config.toml
n_head = 2
parallel_block = false
init_std_o = 0.0
init_std_down = 0.0
lr = 0.00886
weight_decay = 0.016
lr_head = 0.0297
schedule = "cos"
final_lr_fraction = 0.1
MLP neurons of a small language model. Each row is named by its layer, matrix (gate and up: input weights; down: output weights) and neuron, and shows model dimensions 32-127. Each number is 128 + 24 x the weight over its row's rms, rounded and kept within 0 to 255. A neuron's up and down rows have the sign that makes its largest values positive.
After each neuron's rows, "fires after" lists the tokens most often just before its 100 highest values on Wikipedia text that the model never trained on.

L3.gate106 [138 101 124  99 107 124 126 121 141  68 107 124 108 129 166 135 135 141 120 126 160 127 136 149 115 142 150 108 114 159 134 128 134 112 133 111 130 113 132 126  99 150 135 129  96 125 134 105 100  86 128 152 151 145 156 112 106 113 137 183 103 108 121 139 127 143 107 179 130 138 140  96 129 168 120 149 104 141 134 128  91 138 117 157 143  88 144 158  75 124  85 119 153 111  90 140]
L3.up106 [186 152 133  97 149 127 138 108 157 112 145 136 157  94 143  98 129 114 121 155 165 116 117 124 105  84 134  78 145 125 137 127 137 135 112 165 113 156 138 169  97 144 181 134  96 133 139 110 117 117 160 155 133 108 134 123  86  87 122 155 128 179 105 144  96  85 106 165 139 129 126 114 144 115 138 114 146 144 112 159 121 117 118 165 133 113 143 131 130 114  78 146 140 129 102 160]
L3.down106 [159 131 139  80 161 140 130  90 128 138 164 131 104 121 117 176 150  83 112 140 147 162  89 176 158 118 148 161 156 139 129 133 133 110 123 136 136 135 121 111 125 162 166 155 114 117 148 123 135 123 118 140 127 164 102 113  99 135 128 120 118 168  94 149 139 125 163 161 155 130 120 151 110 107 116 139 122 124  97 122 110 118 161 142 124 156 119 128 125 113 115 113 163 120 123  94]
fires after: " ", " by", " Cast"

L3.gate114 [132 134 125 103 166 130 126 128 152 161 163 114 123 111 140  80 155 147 138 152 147 124 126 168 143 156 112 116 158 154 155 116 125 137 167 112 101 125 131 114 131 152 148 135 133 110 116 122 157 173 139 103  99  99 150 153 125 190 131 139  77 105 117 135 108 117 154 124  79 149  92 125 171 142 127  91 108 161 129 154 116  73 167 141  73 110  90 103 152 135 130 113 126 146 128 125]
L3.up114 [121 103 102 101 123 145  99 136 127 143  89 119 163  91 116 137 151 112  99 125 119 163 108 140  96 157 123 145 106 121 133 148 168  91 144 123 135 197 125 166 140 116 152 164 157 160 133 116 140 172 135 158 141 158 136  88 127 101 101 132 162  95 136 137 136 137 145 137 121 151 191 118 128 104 124 101 144 134 178 143 106  78 122  96 121  96 148 145 106 118 107  87 129 122 123 127]
L3.down114 [161 136 124 113 156 108 129 145 162 127 177 102  92 156 122 110 112 120 146 142 115 103 137 151 112 155 129 126 169 141 129 150 125 112 145 106 103 100 136 125 164 115 126 150 121 128 145 139 142 120 137 106 105  82 149 118 145 188 139 148 135 110 117 164 112 132 147 127 158 150  66  84 129 184 128 126  93 128 102 160  86 113 116 135 118 124 166 121 160 142 118 117 140  89 134 138]
fires after: " |", ":"

L3.gate52 [103 137  68 146 154 134 134 125 150 119 123 141 141 153 148 120 115 148 129 131  97 173 107 139 138 152 110 142 124  95 139 156 107 114 142 119 144 138  92 125 134  91 139 140 128 191  60  71 157 142 145 111 102 129 105 105 104 130 123 145 148 182 112 179 154 136 167 150  98 152 127 126 140 108 115 127 141 120 160  88 101 117 109 138 154 120 142 159 116 160 151 168 129 104 159 116]
L3.up52 [129 110 117 149 136 140 147  96 164 142 112 111 147 113 135 119 155 103 122 150  93 157 159 110 160 112 124 102  91 123 124 167 113 129 144 128 115 143 129 126 128 134 108 146 136 154 116  80 140  90 144 117 148 116 125  67 149 124 115 106 110 170 105 125 123 147 161 149  75 178 140 157 117 137 105 128 167 113 120 119  94 149 126 129 163 107 176 118 124 118 147 169 119 120 150  87]
L3.down52 [111 178 136 150 129 153 106 146  93 141 157 129 158 159 165 133 146 118 139 123 134 160  96 134 106 163 152 131 128 125 122 124  75 142 126 111  88  82 146 116 152 115 129 171 125  75 138 110 140 150 158 135 145 132 126 127 191 102 113 159  95 111 151 139 125  78 137 132 162 140 143 130 134 136 135 117 138 144  97  93  90 159 135 125 118 114 129 141 122 127 138 146 139 123 172 168]
fires after: ".", "\n", "-", "1", "|"

L3.gate347 [126 110 127 107 115 160 110  97 147 144 125 123 127 102 131 106 125 122 148 131  89 126 141 151 125 128  93 147 127 105  87 152 169 145 149 151 127 104  81 156 128 151 169 159 139  89 154 160 154 100 143 147 159 178 137 132 172 125 130 126 114  87 128 110 121 152  96 161 146 136 186 127 114 138 113 116 111 104 124 154 145 146 142 136 160 130 104 150 133  98 151 142  81 145 135 143]
L3.up347 [ 98 112 125 131 106 125 120  98 136 140 148 144 132 109 127 170 148 117 110 116 125 168 157 176 135 122 166 114 134 136  81 105 101 147 145 179 126 117 128 156 167 127 128 163 108 105 120 151 155 104 148 126 122 153 119 172 126 142 108 114 146 158 144 100 142 119  74 168 100 125 113 138 128 120 124 126  84 119 117 126 115 121 140 125 157 142 116 135 120 151 118 137 105 110 137 179]
L3.down347 [126 134 111 138 110 102 135 137 170 153 148 135 134 150  88 122 155 146 139 131 143 100  92 142 130 133 121 147 125 151 122  80 163 116 133 128 176 146 158 114 141 121 165 171 122 158 140 111 105 109 127 130 109 109 135  87 115 153  94  95 119 109  95 126 145 101 122 100 141 118 133 144 102 104 117 122 136 148 115 137  90  75 118 138 108 114 167 121 139 117 133 177 120 121 119 134]
fires after: " |", "\n", "al"

L3.gate20 [111  90 140  90 151 103 182 119 105 121 128 140 101 112 119 104  82 136 136 100 161  79 155 161 120 194 142 162 160 123 158 134 114 133 164  76 114 151 127 136 121 132 158 121 116  88  94  68 156 127 137 164 121 121 104  74 106 144 134 151 136 168 140  98 151  99 131 140  78 111 140 129 110 111 120 172 169 149 134 100 108  60 111 136 152 125 113 112  98 134 132 119 101 103 105 115]
L3.up20 [142  92 153 105 128 127 151  88 107 128  85 163 103 148 185 140  87  95 147  74 143 121 180 139 161 149 140 113  96 118 192 138 121 141 155  67 105 127 117 118 155 112 126 149 139 116 141 107 138 133 164 146 139 113 129 117 118 128  86 116 110 107 161 128 143  77 131 156 150 106  85 141 108 108 162 156 143 144 131 127 129  84 109 104 111 124 129 147 152 157 147 139 143 131 129 135]
L3.down20 [144 109 129 131 162 124 154  89 132 156 161 142 157  94 143 119 141 120 158 114 111 119 157 157 139 136 119 123 186 118 156 134 124 142 139 122 135 145 106 118 157 117 132 108 143 106  83 108 152 103 112 123 129 105 152 125 125 130 119 112 145 148 126 115 107 131 141 138 108 109 143 128 124 124 121 108 165 138 165 132 164  90 147 117 115 143 178  94 101  92 135 137  85 161  69 117]
fires after: " "

L2.gate164 [133 168  87 119 127  88 124 145  61  75 126 122 107 126 153 113 105 108 132 113 154  59 135 125 136 164 204 114 100 125 128 125 133 119 120 135 133  71 141 166 130 128 139 111 126 142 126 136 141 138 125  95 153 100 152 144 111 115 158 110 123 118 162 147 156 118  99 158 155 134 121 131 103 151 132 141 129 139  62  75 140 109  96 102 123 153 109 141 166 138 106 122 118 129 125 112]
L2.up164 [149 128 138 145  95 114 112 167  91 100  88 127 112 124 114  98  88 138 106 134 154  89 123 170  88 169 169 137 130  80 148 103 173 118 118 133  82 133 130 135 159 106 150 122 158  89 155 120 133 108 138 106 145  96 146 128 127 161 127 115 123 109 129 147 117 183 127 145 157 119 144  91 108 184 119 121 111 126  89 111 169 145 101 100  77 169 134 101 119 106 119 156 140 134 148 125]
L2.down164 [109 117 159 136 111 120 108 124 104 127 125 124 168 143 139 132 145  72  90 191 159 150 136 106 141 149 119 134 131 106 157 100 113 118 130 102 102 123 128 124 145 108 157 132 155 119  82 139 159 188 154 118 146 153 109 113 134 111 179 114 120 108 123 161 153 125  96  95 120 102  82 139  99 127 118  91  73 123 133 142 152 140 114 129  56 127 115 120 139 130 106 116 132 132 154 149]
fires after: " ", "==", " of"

L3.gate380 [160 146 152 104 119 115 142 116 134 129 131  77 153 119 184 148 143  84 115 100 144 112 111 175 110 126 108 159 108 121 120 134 159 126 100 147 142 134 168 132 152 160 168 135 129 138 112 101 150 116 114 137 123 163 106 124 140 121 115 132 130 209 142 115  93 136 131 113 137 138 136 109  62 100 141 176 125 118 140 105 134 144 121 123 136 110 126  91 107 142 117 164 142 130 137  86]
L3.up380 [116  90 124 142 116 141 132  85 141 141 145 131 119 149 121 123 103  94 108 130 127  88 136 118 131 129  95 128 104 145 129 142 145 132 110 125 134  98 105 114 118 139 156 146  98 100  70 132 118 109 106 138 131 207  97  92 123 125 115 141 148 104 132 128 179 149 133 106 119 109 156 106 142 100 189 106 145 125 102 105  78 123 165 124 135 118 205 140 151 158 124 165 102 155 120 117]
L3.down380 [142 140 110 182  98 151 127 128 127 144 158 103 144 143 133 105 146 149 118 120 139 118 124 172  88 107 123 134 120 110 150 100 176  73 119 131 134 125 107 120  93 105 147  89 160 126 126 128 159 129 115 117  96 147 126 150 181  94 141 159 171 156 147 155 140 111 143 149 155 137 153 131  89 112 155 116 142 151  99 137 108  98 150 101  83 128 134 125 188 150 107 166 121 167 100 134]
fires after: " ", "-", " |", "c", " and"

L3.gate375 [120 116 150  98 142  87 113 156 108 126 150 115 169 120 137  92 104 134 166 129  83 122 115 143 133 115 121 133 188 150 111 141 110 125 111 132 151 151 167 119 145 153 162  95 160 146 108  88 152 117 158 126 137 124 117 127 109 145 137 155 131 169 147 104 105 134 172 149 173 136 109 154 148 142  89 157 119 140 115 131 147 109 126 130 107 118  73 110 117 137 104 151 141 192 113 152]
L3.up375 [101 119 132 107  96 147 138 184 112  72 121 171 155  99 122 143 131 121 102 140 105 115 136  97 148 153 152 128 125 135 116 135 115  95 107  83 150 109 120 142 137 124 129 136 133 165 151  98 108 131 147 154 163 104 189 108 154 108 129  95 109 140 132 134 125 120 138 150 121 183 140 123 106 187  84 139 155  96  89 118 165 115 101 164 125 109 145 142 109 139 161 127 145 132 135 143]
L3.down375 [110 139 167 152 129 102 128 137 178 114 138  93 155 160 133 115 121 122 177 121 141 181 102 122 144 112 115 160 132 148 149  77 129 132 130 155 101 157 115 130 134 138 135 135 134 121 108 127 147 144  81 137 137 113 143 121 155 159 106 164 159 118  92 114 100 132 168  80  94 145 138 112 117 126 154 138 144 155 125 150 126 130 133 170 125 100 141 130 112  87 118  91 150 110 147 123]
fires after: " the", "ero", " in", "ding", " "

L3.gate220 [134 114 121  98 131 150 134  77 103 116 165 118 166 119 138 117  81 133 155 139 107 118 177 108 117 175 145 126  89 184 123 138 154 100 141 114 153 122 138 138 100 144 112 103 133 122 125 126 111 162 106 104 141 122 124 151 139 102 158 143 147 164 137 133 129 158  92 159 105 123 126  75 142 126 137 145 118  98 134 123 101 162 126 172 117 139 143 138 162  77 139 173  73 161 165 108]
L3.up220 [ 78 157 102 141 135 127 125 155 126 104 115 119 148 177 117 110 124  95 137 101 103 123 103 158  83 137  96 156 148 143 120 127 113 120 140 114 106 150 165 138 159 118 117 120 135 145 105 114 118 121 131 115 113 121 175 100 141 113 129 104 144 139 126 159 140 151 159 116 104 127 147 109  95 163 114 140 126 133 144 154 122 131 161 141 136 155  76 164 179 135 177 156  97 171 111 173]
L3.down220 [143 131 145  85  88 161  95 119  95 177 131 115 147 131 128 108 119 106 146 135 145 108 134 119 121  84 146 110 131  85 152 116 107 126 125 145 122 111 135 171 115  99  95 116 120 151 112 146 136 141 132 119 127 134 115 132 151 116 167 136 102 131  93 119  89 106 134  82 101 137 100 135 116 105 154 144 136 156 128 133 166  99 137 144 114 132 145 118 110 138 160 113  92 100 137 118]
fires after: " |", "\n", " ", " chart", " Peak"

L3.gate167 [123  81 146 149 135 115 147 137 150 134 108 117 128 133 105  84 167 126 154 147 152 145 125 123 115  80  89 139 127 102  57  96 145 120 108 148 150  90 108 100 122 123 140 126 158 130  93 108  87 143 124  94 154 134 146 142 103 114 114 142 126 110 139 128 138 166 118 151 105 145 128 122 127 142 141 125 141  68 119  87 171 175 138 129 123 140 126 158 134 110  60 175 120 155 131 163]
L3.up167 [106 135 125 109 121 170 148 124 128 121 141 175  95 132 111 150  91 113 136 146 111  98 117 109 121 123  86 147 143  85 108 106 109 138 140  86 150  84 148 139 110  87  83 186 138 163  99 124 146 130 108 150 131 129 123 118  94  61 121 134 126 118 157 131 140 147 147 138  91  88  94 116 159 123 157 119 141  95 120 115  93 127 144 163 152 142 118 102 114 154 122 132 127 141 149 116]
L3.down167 [136 129 165  97 138 141 146 121 138 174 108 108 123 120 111 111 115 104 141 112 173 135 165 109 112 143 117 134 110 150 140 119 146  97  95 109 124 114 148 117 105 131 133 180 125 150 182 155 130 128  85 111 123 114 146 125 143 134 114 112  97 158 133 132 153 121 136 120 145 105 137  95 106 138 117 119 120 134 130  98 123 164 102 122 121 132 143 129 152 170 115 133 108  84 154 196]
fires after: "\n", "===", "s"

L3.gate58 [145  96  82 119  78 135 133 156  91 119 126 113 170 111 116 120 119 130  93 125 109  98 117 149 104  90 141 137  90 144 139 126 133 145 151  90 140 159 113 113 132 126 154  98 199 161 121  66 126 109 153 137 118 103 136  94 171 124 140 116 117 137 105 106 142 154 122 126 150 138 131 134 118 122 129  98 133 118 140 164 141 137  93 104 108 128  57 125 141 136 126 135 158 114  90 184]
L3.up58 [107 143 106 136 109 147 130 151 101 171 117 154 173  68 148  95 117 146 133 129 159  98 150 167 125  80 131 110 150 153 131 102 141 115 148 120 100 141 110  95 143 137 116 109 142 147  78 108 148 144 179 134 128 130 140  80 147 120  85 111 138 173 121 103 142 103 145 176 107 156 115 127 130 103 151 141 126 147 122 142 127 161 179 111  82 122 100 142  98 140 130 125 122  96 140 178]
L3.down58 [160 125 154 126 151  98 129 133 102  98 162  94 119 116 131 117 149 124  99 128 114 107 116 135 108 123 161 103 146 111 105 135 146 130 145 128 121 114  87 167 115 129 127 108 128 158 116  77 162 112 170 140 157 124 154 111 134  98 110  92  83  93  83 135 152 167 116 136 109 125 111 139 133  91 134 128 161 127 112 142  88 146 117 108  76 129 116 131 114 186 161  93 121 171 121 127]
fires after: ",", " in", " |", " South", " In"

L2.gate215 [130 160 147 145 134 151 102 167 136 122 155 138 162 119 139 115 100 121 106 157 170 133 134 109 137 112 133 112 148 150 146 125 133 112 133 115  75 105 113  67 134 138 161  98 163 136 122  93 110 131 114 154 155 135  92 129 123 161 126 115 145 148 138 118 145 127 113  67 127 180 158 150 147 118 128 102 164 131 123 156 106 116 150 135 117 134 147  92 100 133 167 134 137 150 122 109]
L2.up215 [132 175 152 127 125 145 145 158 125  87 122 135 175 120 124 143 135 123 131 165 156 148 104  94 110  63 114 105 108 142 184 123 151  84 136 100 133 125 128 114 155 111 164 110 155 168 103 119 103 139 146 133 147 149 121  92 134 119 108 117 141 146 110  97 149 172 138  70 133 179 144 146 102 124 138 126 121 140 123 140 131 131 109 153 111  95 142  75 114 140 126 142 128 138 126 149]
L2.down215 [114 143 165 113 130  87  91 140 121 165 166 138 153 124 132  74 151 139 144 146 159 123 148 148 124 152 148 121 130 146 151 112 112  89 111 139 133 152 136  94 118 105 120 108 147 123 137 132 113 154 126 160 125 109 115 151 105  82 163  88 138 117  87  91 140 173 109 121 116 138 129 133 102 120 167 124 131 119 110 117 113 107 156 126 118 114 150 101 172 116 109 179 129 126 126 133]
fires after: " |", "|", "-", ")", "uk"

L3.gate29 [141 127 137 129 147  91 113 119 124 110 131 109 106  90  68 104 116 177 104 133 160 145  94 118 113 109 128 224 119 141 149 111 127 103 146 130 135 158  94  87 101 131 113  98 138 110 101 115 110 149  79 157 119 142 168 134 105 166 154 138 114 109 103 143 163 141 161 111 146 150 102 121 108 131  92 112 153 132 151 104  86 109  96 126 153 111 166 128 100 135 121 140 108 128 154 135]
L3.up29 [161 147 129 116 133  93 150 129 112 127 106 146 115 108 110 114 156 131  66 145 135 109 131 117  96 107 152 155 136  95  95 111 108 125 134 142  98 111 109 101  92 136 155 109 130  92  75 129 124 145  60 115 174 132 155 153 105 131 153 118 158 119 127  96 129 137 140 165 136 101 121 139 141  99 143 107 169 162 135 146 138 135  45 121 118 118 125 154 116 118 146 134 117 125 173 102]
L3.down29 [117 140 133 143 107 139 106 112 134  96 163 213 103 120 158 164 151 150 147 114 136 154 128 157 122 126 118 108 114 117 130 131 157 121 130  90 159 116 119 124 129 114 124 132 129 138 102 150 101  99 149 118 143 105 150 133 148  85 106 155 133 113 121 167 133 131 110  97 146 142 127 100 118 134 121 138 105 110 162 138 110 105 137 116 124 130 123 108 146 165 140 186 155 111 124 132]
fires after: "0", "8", "3", "5", "7", "9"

L3.gate51 [103 113 155 138 179 111 124 146 149 136 119 122 156 100 154 152 145 140 117 112 120 150 106 168 130 129 147 122  71 121  94 156 133  87 135 119 138 126 121 157 126 131 150 125 147 141 167  96 170 110 146  93 119 146 139  97 139 139 107 137 103 137 135 141 105 137 151 147 133 157  69 113 116 141 147 142 159 108  93 126 130 165  61 127 129 129 156 149 126 128 138 128 150 136 149 127]
L3.up51 [125 113 112 139 108 121 116 172 171 112 184 136 142 108 137 102 138 114 142 133 112 116 109 134 140 117  97 167 126 109 116 147 118 114 139 104 141 131 110 141 173 111  88 109 113 150 103 167 135 103 139 106  60 127 148 129 136 150 170 124 141 106 131 127  99 118 122 113 132 129 122  79 109 147 129 137 126 117 116 178 104 142 129 158 151  64 181 136  90 125 139 125 171 111 128 114]
L3.down51 [174  88 159 141 102 167 105 131 161 147 164 158 117 108 155  99 161 120 129 146 118 140 128 124 121 107 102 126 115  99  96 117 123 128  94 104 133 147  85 126 135 114 131 145 138 123  78 206 147  80 149 119 137 129 149  86 100 101 105 157 155 147 106 116 115 146 148 144 140 148 165 106 106 120 126 139 138 124 133 148 114 120 109 156 150 111 163 104 116 144 136  74 153 143 138  89]
fires after: " ", "-", " the"

L3.gate127 [113  97 150 148 156 120 101  95 119 135 121  99 141 128 152 109 131 132 134 116 127 160 132 136 150 106 153  67 120 136 143 116 147 111 123 116 119 155 133 136 126 138 153 156 107 123 152 124 133 158 101 174 117 150 134  94 121 149 149 160 183  85 115 121 141  87 125 112  71 107 139 134 168 125 116 130 149 164 123 118 156 128 138 125 129 118  59 113 135 129 145 115  79 128  68 106]
L3.up127 [ 97 127 123 120 147  76 121 155 105 126 123  96 124  92 122  80 124 159 164 127 154 106 127 128 140 117 151  36 130 133 160 100 163  96 141 141 149 146 158 129 112 157 121 121 147 157 110 137 161 131 110 128 135 129 108  94  79 173 157 147 148 125 125 128 146 129 127 125 133 122 123 165 154 130 124 129 135 126 124 119  93 154 133 136 148  77 144 145 114 129 117 137  78 189 122 133]
L3.down127 [129 121 158 149 133  89 169 149 133  87 108 126 124 101 151 108 151  81 124 133 144 144 126 103 182 115 147 105 119 136 124 185 131 125 142 123 112 159 135 132 134 165 118 106 140  72 149 121 109 130 104 175 121 123  96  68 155 126 105  92 123 119 108 128 136 135 135 124  91  87  88 124 132 159 145 106  96 152 125 134 117 173 108 108 109 115  99  80 169 153 132 140 122 117 125 103]
fires after: " ", "5", "-", "s"

L3.gate76 [155 138  99  63 172 155 130  82 117  99 138 115 121 154 174 120 143 132 149 110 143 129 133 163 134  62 113 142  73  93 178 115 160  66 106 136 113 136 135 139 132 136 138 149 105 136 126 134 114 127 153 135 166 122 167 115 146  88 134 128 131 143 132 151 152 154 128 127 157 123 125 125 147 122 129  98 127 104 125  91 108 130 136 143 132 136 103 158  80 126 151 135 130 106 145 129]
L3.up76 [ 92 146  71 124 159 149 104 122  99 145 125 135 120 149 133 135 158  89 106 105 107 124  72 171  89  85 136 115  98 120 133 136 143 110 120 123 130  97 113 161 148 135 144 135 116  97 134  86 123 169 176 120 133 139 116 111 126 167 131  91 126 137 129 171 107 141 108 147 138 192 120  88 137 100 104 158 126 108 100 100 136 137 112 138 168 155 101 131 146  87  89 155 116  88 107 111]
L3.down76 [164 188 117 125 180 131 135 131  95 141 127 158  81 125 143 133 106 139 133 148 115 118 126  90 115 122 148 103 117 133 139 137 145 118  86 102 120 105 113 144 150 122 109 131 128 100 133 129 125 114 113 165 148  77 188 113 123 155 130  76  87 174 107 119 122 126 128 157 110 124 135  79 130 130 132 154 161 141 132 136 117 106 127  59 152 100 179 139  92 104 122 120 111  76 123 167]
fires after: "\n", " (", " |", "==", "|"

L2.gate276 [139 113 136  93 162 165 144 112 132  96 126 127 100 142  76 152 136 204 153 150 102 129 132 117 135 103 139 151  66 125 140  78 111 139 137 114 120 100 139 114 118 110 125 142 129 125 137 102  91 113 125 142 134 158 129 125  91 107 119 144 138 141 171 175 109 142 145 160 148 104  96 139  96 163 104 127 115  93  96 156 146 125 121 112 128 137 120 107 103 154 143 133 164 124 126  88]
L2.up276 [137 112 145 101 149 118 108 149 123 139 125 138  82 132 145 105 204 123 116 138 120 125 140 123 109  91 128 136 115 129 108 140 142 130 155  68 122 125 120 142 108 128 101 136 114 123  99 112 172 124 156  64 148 114 174  87 172 186 134 170 131 113 154  92 128 125 106 143 140 102 125 155 147 135  66 174 144 152 125 133 124 105 114 122 118 128 120 115  63 168 134 112 102 106 141  89]
L2.down276 [135 107 133 111 132 121 126 142 105 124 125 157 121 130 122 117 149 146 119 122 147 117 177 121 125 113 119 134 113 133 126 135 109 108 156 142  87 103  83  94 126  88 106 111 151 130 125  79 128 111 130 126 122 105 146 128 150 180 171  97 127 150 122 102 117 145 115 124 113 105 124 138 127 115  86 145 145 107 137 118  97  83 142 151 128 138 133 160 118 150 141 118  85 144 120 138]
fires after: "\n", " (", " was", "==", "-"